config = dict(
    vocab_size=573,
    norm='layernorm',
    rope_fraction=0.25,
    bias='none',
    init='normal',
    init_std_o=0.0,
    init_std_up=0.0312,
    beta1=0.9,
    decay_fraction=0.496,
    decay_shape='linear',
    batch_tokens=32768,
    max_seq_len=1024,
    dataset='wikipedia_en',
)
MLP neurons of a small language model. Each row is named by its layer, matrix (up: input weights) and neuron, and shows model dimensions 112-207. Each number is 500 + 40 x the weight over its row's rms, rounded and kept within 0 to 999. Numbers have three digits each.
After each neuron's rows, "fires on" lists the tokens most often at its 100 highest values on Wikipedia text that the model never trained on.

L2.up1288:422466517552521468448455471527457510492449561499476497524525560471511504458490443448556514496525473514428515508531497539474429500406508470448530469530587548467498566476516516433422479443487521485552498509454495495482500484441522570475526466473470465534579485435523463419524514484442422446
fires on: "u", "w", " wh"

L6.up211:518563481518539539397543577471546504496480445514465513531479491513441600504509482528521495482551540483501536559454490467482557456507469469482473484513483468478464522504505425570530495460464529523553522538491512558535528461494512459528464521498433472517431489533478487476557508513463551558
fires on: " a", "her", " ", "c", "ro"

L8.up219:478541487465506502458432543538531563488519463529501502537398508570400591474466542532505553540506534478476542551472546581414490546479499562455434428449482469483495523550492452550454448497499482575502541493488535454518502432485555447554545431504521514511469532504495450525499492494463528542
fires on: " a", "y", "ly", "e"

L7.up596:494500494551510502458537577497431562364451510460475501515484507521517542567479539487451554501518530509480399512526484456491490534521485454495455480494532521547479505475423509517468509515490487506543623472497491460488459509501528534447479586424477556499491494552498497551526397453431432499
fires on: " ", "or", "is", "a", "ot"

L6.up102:589497499491551492535460524479514524517457522521459542516490470462522521494506542512436426473493418463537455506521511550545478495520487405462497496516524461566542524469523555543537434473440524402484457460532523492549465515490550478528593417462526530502480469503453465499507507525505565440
fires on: "ed", "en", "n", "e"

L7.up1222:489611534565479478479484472529489515446530505490515449526430526500535463516520520514547537533512559531477477538483401499490491539413449445537481506435492510428513487507549502559553472468468536506543516485485562428450501501525516550487498508524390499508515504425488488520505527502452554530
fires on: " "

L7.up939:483505442516483490487482529545469491560476504469559460430559565425526564540507387457464481447590490513462448513460533526483497470512532580472540537404547494499497497513565504557508505468442539549470537500542471516542483529461515534612528498531498581554581530558570480508498568440527580503
fires on: "n", "l", "on", "z", "K"

L6.up62:524506500539544517536478477498467506513498538519523435547501524481551578451468521495459540447467508425503474482458434506417566503460577512462512497490423520552465507552575506491538410440531482540523508464473509451511453518447460434550582443484486440471549484454514493391564431516565499469
fires on: "o", "e", ".", "p", "i", "c"

L8.up244:510478476501513547508535485506461492524431534480544396445447539508502539488516529494470454510525570489540449540538486554496510434496473548460510461515546464491511487506528426584497523457456524505524572484530499461489483498464596507450481485473437504449517491475582446535519488426512475487
fires on: "e", "o", "ia", "ge", "te", "ie"

L8.up1078:489462503492528411499520502518527502541417537446491534465514502478526483403525524422551503483553478569512472459526523536468470456518510498400515548515501517493452506481525531484493421479509550479528543516472536527456509533527479502548455440441516520458496414536529537464494539437471486513
fires on: "id", "v", "st", "u", "c", "d"

L2.up29:515586514564468485587513503518479478454498427431439572522526484502453488422434507553446506556521538455545566549485442513542489465501525492525438480488512455515550498546460467498546511495467501479401470518520540493461501524498473465505545520455506545457544555515487492481471555505516474473
fires on: "her", "us", "al", "ul", "e", "up"

L7.up496:470525467530519438508512443611550566528553460449564485498514483454476519505500515478458483476469507531452517527538562519463469532470572487433489473489543482527401425497517485448497479463564451515499502507464458536507499492495524493472544464452551525506546436470530469567490522519540516463
fires on: "e", " d", " wh", " r"

L7.up170:488513455585455545510538455508498458466461556509530549531458415533459492491493526453540540526529393475455500521512528570546518507502530433469468442573498498474532513529495512459481488451486519499484528536499505561465458429439563521504481523434495543505586556538481540507591549531529494507
fires on: " in", " pro", "d", "ro", "\n"

L2.up1213:481544512485449483556562539473514475447520568499496496487482544521464551453473427389542571446482513520418505468489502516566472506524502532469529570560470458616578531508505556520525528408475441520487511484535588524538542485479461472542511481488533518563472464495535418488573503417481567515
fires on: "u", "e", "st", "o", "all", "el"

L6.up32:424507508558550453469491396445442456608521511489389474431552443528493498525558497519498517603545501542473494438454495503486452452500468488522520499516433444498450486554550448473534500495593517474505520504535490502550520472451462459440463533381494506489526445490553532449528474454450522483
fires on: "ical", "e", "ic", "al", "es", "or"

L6.up610:572544447496487539512488455524551538491442493443577482476552498476501490499558487487574466482550523527558521534440512516429494448533487493540510483506536513437532504457556494426484507494471483528512435496497561482532449477493459459413511491512541490550503471483507551506475497566501546475
fires on: "h", "1", "er", "y", "i", "ish"

L6.up618:513541549519484493563500490467498537520560528484486519475520499613541512420538492474500461549496498482549505523473499483535556561582489494447452579480484505418417514509489490424532474508497561512532428507550446533506486524393458500543579544493447461431488499522511511494422454542451528512
fires on: "st", "h", "o", "ory", " on", "m"

L8.up185:494460491486552543517545477437563534423475576499467468533517548524498590463512524427466523534438609516521456481536463460534471439486507459482466527590542492543569469549522448527506527528484504461514455447518509489445527519508510518466492531508495501553467524492542426522560542474494500415
fires on: "o", " W", " w", "w", "u", "e"

L6.up1020:463443488595521544490552502450531518519544465462493439503449498578502525486549503531417459478478507519536551553460501531473506478531536471511512509483517485491526536482465486503495412531508568575527514505532530494545488588428463520511525479474488558529468551455555448593491550440486476465
fires on: "y", "ir", "ie", "ge"

L8.up297:489514527572624458536516478483491473542509435493539514545435484525498483493512436476453493423517510516512529538526513463560528501456503436483511423539437434543517429524536476450417457512511448475549563479480537533541553498498586494422486563524525513523550431407487478439462498508499521439
fires on: " d", "g", " wh", "ce", "et"

L8.up1358:553527450438514438507446506454552549447500461398493510524495567520472503485591522516519486524508472471531510482493480568486498419475557528457518509524503517463548514570491513522505533533563538540472504464477476476513421477534518471444541412511493422481531546539543446461504489494511541484
fires on: "s", "le", "es", "ies", "ry", "is"

L7.up944:478506420627466520444502448502405501512495497532521492553553495502514493390470518523493487527484467383452527456486538538464476459527476486614520476478477505505498529531545456500535525531456471462519540533454500502534513525542496524453452492474442477509494507526468502543530500452480588493
fires on: "ation", "e", "ion", "ing", "ition", " "

L8.up18:545484502468427494486508410480583493521515469498498510457536509393435467503468487498554570542460539536530505491576485519514436481443468498512534532489432523443506458522525539495518597548476514523567543506504526502532538506520477476533523507503442481548476497457504539444479464550495494437
fires on: "in", "i", "n", "ot", "he", "o"

L8.up467:530566409517527480547492556439460530434452517488455540537510476494554481458585531515400514490558446469508548470444512517477531498541435508554433469427549458529513469513530512480489528488457458517506572552453544519541504504447499516479480510503509509455498502454492505515567477502554561494
fires on: "s", " to", "o", "–", " d", ","

L2.up681:486481502515485511506544445552536489488421439496527509544480492469468518478440502438475494552533525486537525503503457482504495538487476499508474554476464441434435458525513528516508526527467431462477475473552563442498515490493526509494577531428499466536406545527453473437502546497515507490
fires on: "er", "e", "her", "ing", "en"

L8.up1024:487501523522503458475548524447504483444519608500528454438517486594497494464502493478527456500470496569448464554478461523557489501534595461547490519506490476535544485429399455497585404476532519546502562525517504506555437555533531505424456444475537523411469482498475470522463470458487514554
fires on: " h", "i", "r", "ay", "e", "g"

L2.up781:519519456525539469483466506544472485523493490481489528512494510490460476536438602520477467509543465473464476512537466535576507409512488520488495539467474433484435468489507553546563465504566497461477477547547451494532486459527483506553533520434496485462543517495495474567518499517516500484
fires on: "ight", "ac", "en", "our", "x"

L2.up1461:504530460501476487507579449517471544474459474527484464485520519569625522513470554523486496510532474468543560485511467465419549523501533473515535525469522510515450498481486474493539426464460486512501459452578533546501520466448453520542542517494476492489436513490563470538503471468480499475
fires on: "d", "h", "m", "n", "e", "r"

L8.up566:494513410597513530496481498531458575472484464494523493466634497531479519457435533548526436560522527431472456465458532471474510545403506511479572573498507500452542555534508449457518512499502511473581599479508516503527477493558532480491520516473440421541529496498524491464438530545471565537
fires on: " ", " of", "-"

L2.up1408:560530525473462485448487509504496493531461457434517550540501499489532499459570544514490487497532512494483462545573480545367527540430576494497480533578603508425543484485566497459505473571508563496507506549476541471441469502518478547475510479456482506528543527529559455491574447484473586438
fires on: "ly", " by", "ire", "s", "en", "le"

L7.up1494:495567535486591519431538527403487476495485531535515471481463484555446485526504487450500515476422454485485544495518508461519444508584492498516479504549516454455537555494584484444512494526547481508486503561482521523584560494480471406483577549482488473451525502513489504511456485467501529493
fires on: "h", "at", "ation", "ork", "ord", "ent"

L8.up1459:506475490420502501567502497527549443407442586471525555501564476525520503483498469459484498498479466506478459464459524514539590480538435497504517504410472571531536552495528534539449502517500445434482496493548504493451515430540536508515480523426489502549505513471436525482504521527541578519
fires on: "on", " B", "et", "us", " M", " O"

L2.up1501:567464572463525544489470472480569510544524475493504459540505468417467531540540522511487494563476480493431492599562570455530501520504499481417499506395555516371482523530502524489497507550451617507463481479463504484533461536457485508509490546553525499563450468549461533471506466538474498530
fires on: "ug", "ov", "id", "ud", "ard", "ill"

L6.up1520:475535560491591418565436519440484558510468508470470508490455534508471453502452493492486475473444522461481490522482482519518455563489500540520445481448475432520424508510579470494528402470500565497567504448438505511455540501532533550490479498506510469529478547506463478503524508497484539557
fires on: "es", "e", "en", "t", "le", "s"

L8.up409:584524447638523509422496558522465508454475520400516487475527486510517509544510464554451567493487493490485511420453537471519529500527504509517527453490469488511544550518482473487430503435489470480599547505450565488500496497493485481494455522514473457481504504531492557516453470503524578431
fires on: " "

L6.up861:426517535562556435485519540569523466467560507519498485456509565572464523421499492535528542530476419573481440528564459537458470549451505487557542498444500490446564503444480467460536489481536520513496552434535464550561488487508584452487452460450506595552515537448522534488492568470540482478
fires on: "e", "ear", "s", "ay", "on", "l"

L7.up1028:499464478434486550491505554466504482488548501402456538563469451521454490494542499466494543531460447561412470479618529550526483405561505430487472469568541477447550493570490516440533441508503489538592497538470489474451511434449544523465525518518444606494467482485506519508555497515551509494
fires on: " in", " ex"

L7.up224:469479531480439516511532509459539548458529513508519502552537546524535443475460465438507523511562421517501575466535519497518505446536440468496572467498488570468537538473570581468524534513428505484424502536494484528440486442412492598528585508486468470496521610480555589481527497505525497486
fires on: " h", "ard", "in", " in", "n", "h"

L8.up1525:518540500561501506521544481458470533557539518450503476503462494517478471500539464448540574479517452521518492404408489510471513446531536514501497476520468457475463515481515581540546471479556481448482463501515454483581547508542508512500481457412487491431499506531524488497546512578456443457
fires on: "o", "al", "ical", "ational", " Ar"

L6.up289:559538517487419517487587544522514472546507559508475459444476481465527497486509465512555465468485436537479552533528532430426504495520451459550410442438482577402483554514508520459530472457507443535443455486541567483489500480506473497548471474545463467471509588491555568486520474545495508458
fires on: " h", "h", " H", "et", "ap"

L2.up996:458518469546514474535420510448461475543426506536564476468532557472528531545518571552470509468491537525481445528457504552481556503471578471460465464556434491570569429562521520477521451532521532525392546531539470534466491562517439470446482540559461550509514486459503496469553480533463487506
fires on: "ire", "u", "ion", "ity", "ory"

L7.up292:512434467502561550524509444508483583471485493530505505434549474507524486526515515517507467486430503549481450444449467528514434509520406485435503545476560466387540477455513548500486537457448468530461522538474536542505508494463503541540544459508441467507517480476517476559537482478500571488
fires on: "i", "4", "o", " at", "f"

L2.up764:508553467562520474469472485520399512472515538544418537497504476493479546515446480466468519523509522470493559540470467540497424498470564555567498492531480540506504509482422422439553487556437468491504566476522516481448406490549531469459509530484531501545528467472499527575584483534513514501
fires on: "el", "t", "$", "ad", "l"

L6.up448:476501449501523456539449485441534540477480405488517458478500473477565501438574517469468508511593462476513489515442481528559509506515459481524500547476452568521435490465491446498469432525454491503526486464556546528582513507508492492511472466525464446500460491505507404454544480512560515459
fires on: "s", " d", "e", "ing"

L2.up316:536450458411533550448445493494481472510518485532534464491525556508564536486514555448525571478531570426480554531543465501513543502469459545560452458522489478450412553440523436513473497443457524497443509483545445537528426532427562568560467439473481498485467523404505537488542525507516489504
fires on: "n", "end", "ent", "ar", "em"

L7.up1163:511543489533531501474511529471471515399509537432476490495457475505498521523509517431553483489520560469418436565532471555485492525532550544466519529560498432574456517434532517479509507465464457540584485429512471500532498504529501506412494452483484492529590593478440485476513513566487567470
fires on: "a", " be", "p", " "

L2.up12:491553488508449503476568542543500514439482535488532470512492557435480450550480554489562531403410576441484467478539466519498511607505469495505490564522510502495517524522531479461522377508539530515516514492519563552514510527508502523527509522481479571523573517498570472492438508542457446497
fires on: "1", "iv", "=", "6", "ed", "2"

L8.up398:483509503553516542515462513549473454536421416517496478597468452482424533498545546474452540426379533445495490517496452468509540527447485484518523461520430547498473505461516515477513473532484474547526505508493502481526547449462482469522492442488492498521482493537504558456443492519511504443
fires on: "c", "al", "b", "ad", "h", "p"

L6.up238:489418511486482567497461404480470510561506484480566428469448563509451528454472492488469496499452516510514424422518496467481474498440491526455488547523489524573524489555545475479447476524466526533503515481500484442462595454517501488505506556518564472466542525549474543573523516443418551426
fires on: "e", "w", "ess", "m"

L2.up789:451508523487548568453493510508474471468480553572449482501474446457526488480459479552552500539512536486492529495532438459456484489564534552517444477575545544506498527412451456494501508510472465513511564517547570560468422480509470529488547512546552562523537433488538467508592528556455510528
fires on: "el", "et", "le", "ey", "t"

L8.up235:427526590544472455488495466531424503547591520499475496467453520531559469480532479432577566521534545499502551496444492489491539566533474512462453438469590481456526529491556492443444478464500497501532494456526542451517478483583514504523475444554523483544498525412568595468468431469475505441
fires on: " l", " re", " p", " a", "p", " s"

L8.up155:477534566526538546567470460510526446518464501524472466565563562504457488493510506431467513487416516487517436529487496483526571541552478485545482377447467466497506474519533563519527524497456511481477558511523510541457448486523487524513467524527533498472471566460475458512472563530484551455
fires on: "t", "lect", "ar", "g", "ust", "m"

L8.up399:542505549510509504512542519478459512534478495486508518479441523470473518488598588502535567529497417555485509485488474459554516512463592522543436485495565501494512487469533446443497462460524435472475513428510606464479517433589504530494543468507536481511591470441505493406467510558459456484
fires on: " s", "t", "ar", "al", "p"

L6.up311:520533595450497484549495483499523480526572462535539439522525534459514517558534554500457509559509547513493492533498451511463525427427501520443433510432513521563454548513425493540575434485484526547459523478591491452416426418483446479520476502488512454539545478453535494451448541492471528486
fires on: "as", "es", " ", "st", "c"

L2.up1511:534544520475442595533551533535565545480504449538431496481542482479545467524451566507543485514558514437466438572516529472498499476562485562462493562492394524565537486508467508481487491502524463456475432556541572482489516491520462562445485445511534495470501530581432567567556508474466517441
fires on: "e", "ly", "en", "our", "ic", "an"

L8.up1458:470495508451573498518528478464464442492536524527527536503452481530510466458454488509556568531528503490477502513474524486484550468498487459577526542532530445486544561524498427428509530427519509521443453484449482524536519566551533575504494431488482509534475520551512513476479467466532539617
fires on: "l", "on", "ist", "ch", "e"

L6.up666:511563487447491476486432524489536489531487521484493573550539422515482522449486618564493520471512532559474517477538516476450452557538480444481461415530465569516480480497540489454480457518427472527479453506483511489505386473502428480559543530478591422517505503497554392526450511503511484488
fires on: "c", "k", "A", "ber", "T", "he"

L2.up914:527449513435468511533470512482485453455513523520522509526487484504453523425530514493522542512436425512435498485523483497534496520594422500465578477473481512504491488557436505512511532525570571446539533529504427526539451500452586485493491526500548492455444496566462473478472497509526542548
fires on: " of", "en", "at", "ut", "th", "id"

L7.up216:500525550497461570449524537504555459479548495504527505479494531508528545466519421480440527479459491557506538516529569491466519518497408517556430507486527520468540467500558496456565533527525487498442525545423500560477495459517511504385459562444540462479544565548539492476472501524526491448
fires on: " ", " g", "art"

L6.up782:501490521517530413504462345551574493473429490523448491504533516512488487512568462538471501524538551483496451533441529512509513521474495454512514393477500523462429507577521472507544475536478539501547490495508461539554441516460563502525491521527580539547455534508495542520499505478512541521
fires on: "h", "est", "m", "ant", "ar", "ic"

L8.up696:416552515469447555490428446529494509512521558544564475491528498500498490579545531511493462529493530545481457446566499440514518493546491417494473548468530526412524555524442554548524485529509562401499573526490469545464517520512476540489468563441553564481518438567532539461526434522479535470
fires on: "al", "i", "f", "at", "5"

L6.up938:563535507577483464363513552424487547537515495439490507522504450471543516548459461419541575533490557433571449549465432467513548479530548582465437532485523468561490422551470500538516487474468456496511514472534442510499522481506517514550537484501514449456509501467543451479565555468435431526
fires on: "re", "-", "qu", "ther", "ver", "er"

L6.up1500:567479542583497482547514499500560465468469535465466558506552539503553506393415446457478468504430413519444504532499503484450446547510504519483491521491499542476487501544459521472494475506499422500549478523463544541527495504519492502456547415495543488496521614547564469467531542477497406463
fires on: "ou", " w", "or", "w", "y", "om"

L8.up117:427497474526532533569515448558497498495523482422491454460512524504461440495515432490371489464513539522515442449546479477528547451560524540515473519438511500492472449525522486558480501492461490494509508553537487486578520538453590556525540456574470481542520517479485547475490483508550443489
fires on: "n", "en", "er", "un", "on"

L6.up309:535489470582540429491505461440493470532507458512530545554542427480404498506516499528463596486507430541512516586518540481439447434574509583518448544433527533553566472503455558505438495484478519477472438494504471526527497500522546539436537465498505542509491533529478445536468497531446534482
fires on: "e", " th", "er", "re", " y", "t"

L7.up1027:496460523501541446535500534480412468499465511549509557489550537440567472536471462561458472529463547487440439424562527495470592495512557531542450508516539505459520455527450489461524549479492463512464454503501525501536541424529552493509521545478549494618539509535505469515443482463559548608
fires on: "p", "an", "on", " of", "ust", "l"

L7.up1186:515505497436559461471510507511506513500536492545534482504485547554491532474523494569532511461548459445583487528534525509462475458516570467576460493431444544503401496500463535515546550440502575485473538438519526561498431479379473522482482439460497509443517446556475485515493512541441525541
fires on: " for", "id", "e", "if", "k", " T"

L6.up171:523480548472517526486518498587550553539466461461502437492596508464496635477490535518487463480521535482506536480459473500536451549516470517470499547492525509474474518492522517620579437540483497524459545491494491516483474486515554519492557459553562501574489465473583517506455528422546477512
fires on: "an", "i", "o", "ic"

L6.up1040:451510522495608436511509506478518481558526454491499426513480503492509507534543540456477453486492524569522414513502477480498462511477505541478534503521447524547478406484509478476499490477475478504454541484474471482465591535499508529471494524502463469514428456533429488548540456518489583516
fires on: "s", "ian", "e", "v", "an", "ish"

L6.up340:557539501503480520453484476407435521531498456506551476441437481511485457538491433506563486497533586450538615492423480502563432481505523506505491458466537522481477516528500489529493439454464475472543498508495477492518451525511461485501448498492474451511545475574519471494504526515517510514
fires on: "as", "at", "ur", "al", "ak"

L7.up154:517463520438432528519504510430523507540571473493512504499400455532524526475508499505538550389469448500382476517466507512486428565587492509478531490510472502483454546494468427498510493456502445517532481528548387471542466445439479528470489473455504517514517496565505530501493459566517491496
fires on: " in", " of", "at", "e", " be"

L8.up421:531489515417542589459511499481462496475457483552427426469549469464443520523477545472525474467506498552480485519500483470506455452434476469538464532489471492575593499494508494497475560444487461438441502492564462510475570509458435544480500450493514473600535504572478469518566470466461468455
fires on: " W", " w", ".", "w", "W"

L8.up891:533457448452448535462483511518440505494520589486512467510498506485558478499474539483523549496549496469539496430445453471440545491511494485538532470540447487534469531540552557482456439504476464529501537523518510437525522481531454550554471512560494519502524546493533527440489536451441612478
fires on: " be", "c", " p", "at", " s", "rit"

L7.up1287:540540480499517549512528522522534522455505555492496548474537466544567446476567525489479504515503510470514420465457468445504524513502468507571513442498493508524482479467458508561535414487444446426524519561510509511462444542542464565458558441447561488507471468588462482517536522503533537465
fires on: "ed", "e", " of", "o", "===", "en"

L6.up281:553477398552508517385553483473512517460543528527512437502550518513526543456477517532528549526456471450524421427480459506517491489543533437524485563544480477590522456484469570506470507511463471476497531521492524558501512420472489540538541602480514448481527506586555500472500509503482511420
fires on: "-", " ", "ain", " s", "le"

L7.up767:496502445534474445543478477489392478528474477443576455477491519531489534499490549467526527523540472464556557534509602437460571517491506526480492456536447502534470473503503520411526423498487462554430552432433523449500534445433509521556494513544479525503555466487494496510551474430467510440
fires on: "c", "ly", " p", " 2", "v"

L7.up1238:476494545479486545456454498524459503574537482530526519506430515510552508524487523461577518482498578509539526475452419557541511515548523555414532481450517530464501559493446496453493494470527502503534425496499489459372420538529559470519454515442499533530483561530520467496513489447524527516
fires on: "l", " al", "b", "ur", "al"

L2.up1060:543521492522441543510478491508550502429518423454468403534545506483458503485456499518482445542483505528520563440442549543453512453531486536477491515533480478452495456406533421422523460516491553465512487558477471509465554557438429431475470474485497489491430485461478526448495577542498510437
fires on: "t", "al", "ion", "er", "h", " Ar"

L8.up677:538500523501508527476470496439607482486451566509603458468515462457518487561558449462498561487455524534518450474455513464480589546551456502474523498507543488513556479447532507462559528451488464499478495511480536577456446463537567509493538512447440538558581492569472511534474482498527483521
fires on: "ol", " U", "U", "art", "ist", "her"

L7.up909:500486538470536578574510486483547396497519496548512488541537494441485499462506528511509580533539490478503491574509561507465478536440520501543513517492462554491538496530472570457455492423472476520471530500489496502520529500409563515547503465461513513524466484438532446516495421502542528472
fires on: " f", " c", "in", "4", "r"

L7.up238:511488555513613485527602565533539489555514448481547474469470524464494457512514591480519500597502500527509512506559462462462545500494501454488484462506554463471483518499527482479576464506537522548540478486477525477410510426548418493499542535506546536484454504488530516498553440487512513530
fires on: "as", "es", "s", "ts", "ec"

L2.up1087:507520562561435461485456530430496519529490466560483538468505487448462471467485507475547526492550440509349554525584560507473468525486537525470525511471549451431500548491444553564496487484523451461573536502395355499518516511503509501512503557508481493534523529489461503409512556508506431549
fires on: "w", "7", "9", " 18", "r", "ast"

L6.up135:518543505549495546519543492459483530503469459562573490534472497518516475428515555517459531454494512526505476596486444534424412493505544568422475572517483516493395483472463581491486453532470483423514468564483468466505522461518516463453525461552477481464448474530513458494444425501455572444
fires on: "re", "le", " se", "e"

L2.up912:542449436501433410543513527526465528471468559521527450553462520529570449553531523525509535442518492503478466503502447542549494549559523537472508584463484418544484504534547523537472459550538543441503531403481494554474454470564606553501488548465435454495513504510507434507466449527504488519
fires on: "en", "t", "1", "et", "="

L7.up677:501469521536524516485550495519444528418508493502490496450482499433556545520470532514510558477557482484553524509508495510445483507427479426448510537501513488455484506505452445517516549570441456478455446499488421552492469505479508481511462532413494524459528507462470463529545474507457549500
fires on: "k", "o", "ter", "ot", "p", " p"

L2.up1524:516528473503463472482453527544490495484494494530589464574446489495479516482435600470433528519440536472456501474575515556492477447506452467456491564514500478533539408494503578545524513529499487419480511525527437469521520487538496550494486550476513469520547532518436466470544515464538538512
fires on: "x", "ut", "il", "ac", "ur", "an"

L2.up831:460505500539557466456462529551467588525470541457544428473513499544477512508541538567433475473458525580490441495543515534532557470525465376543542527470528474433474433490478526558553480556502488523424495496493494544476458453471537521567519476442505475502507514503532543527492513529480507477
fires on: "o", "al", "te", "i", "en"

L8.up1412:490471500483452542450514569507477594531483486415490510467528549497481534526498485573489510533471488524491524470534523481534469449486588449584492500452502447536568516538460476529498541454463509507534574511420486477409504509491471464526477478457527506435514481494511398512506441450495510499
fires on: "o", " ", "ru", "m"

L8.up1422:537537489555468503467501602489448611408460509473536441533457527461443525526530528589469482522489527487476493557498483528520542552469504444524532518522463475510439495501535507547512500516490486493552560449468526601554442500491494527472467603532427453471541556532467542531539479512474543544
fires on: " "

L6.up105:588517465559593505522480491554505423541530465531546545470525548468484491539559512586500545485503492556443513500487545478476496480446485485562528504479508483456492536495461448416522499437535509402533498482494505524471465541552473513511473434496491486525595443496456465496587486479524529563
fires on: "on", "il", "e", "im", "al", "d"

L7.up428:509514440540459564529493583551496506450430464485539494487482469459546582495491575479446587470536430428499483560485538489443444511470478561522420514449453548470512560501440444472546477595495542517539493511502476526485529449450531475455508447450471480544466462455491510557525531524444551496
fires on: " sp", "o", "p", "y", " n", " on"

L6.up780:480549543486538521485471503518524470556516488478483468482455470433477507470494509446485527524482545534546532453452554461529548508507516491489465588448604498452551497420486488481472488476451460515446550577514547454400471492498584511476484535507501456563573545558482482548479552481577448552
fires on: " con", " o", "s", " pro"

L6.up287:486418497571500423481403480452435487468548439439587536483523475522442537455515530577533481459473499544500447398425451501559641501504470556526502496443522480485461484484494486551545519489503425481449524520494445493516438524466545514482479484455488529499468473526502510550497477456488532535
fires on: "ly", "e", "en", "ar", "i"

L7.up439:536527511497488579449484527530564564549452449489473505520469494552486496498515551599516450433456499500514429475525549449459471460481547466522505516510500467508443413526477447492570498450448501572460465508449513493559473505439454425485502475475517469480606423573484466478455487498541517546
fires on: "e", "0", "he", "ay", "n", "k"

L7.up1208:509490440593527569472425461521510456499522567520526529495540556432577510455529531534492517445446510480437503548472488536528520533472511474507421551485510474472522531463505457490452525492565504471549513478531507465468493551520451515492484445475509615512529511460537392427543553522521428452
fires on: "ed", "e", "w", "u"

L8.up287:544572547519527545566485493466493461537501474444483541496468485450469577498531503508546482537524503466494552505464434468488505477507410470533535479475503524464516516529402535490488496403530529540496571456541484470494455506488450465525532500432469479514498549459569409519501473490539532505
fires on: " f", " c", " g", " t", " st", "f"

L6.up179:496463500543508544490475520502532466498504510499543480491468452496474571539466499525553556479483525473449525493440541531430506451522506541479450437512579545411495469526550464497461479540429455474452552463544462437528493509502468494540515505411535518445474522508518477447418537522492480434
fires on: "ly", "al", "e", "ar", "um"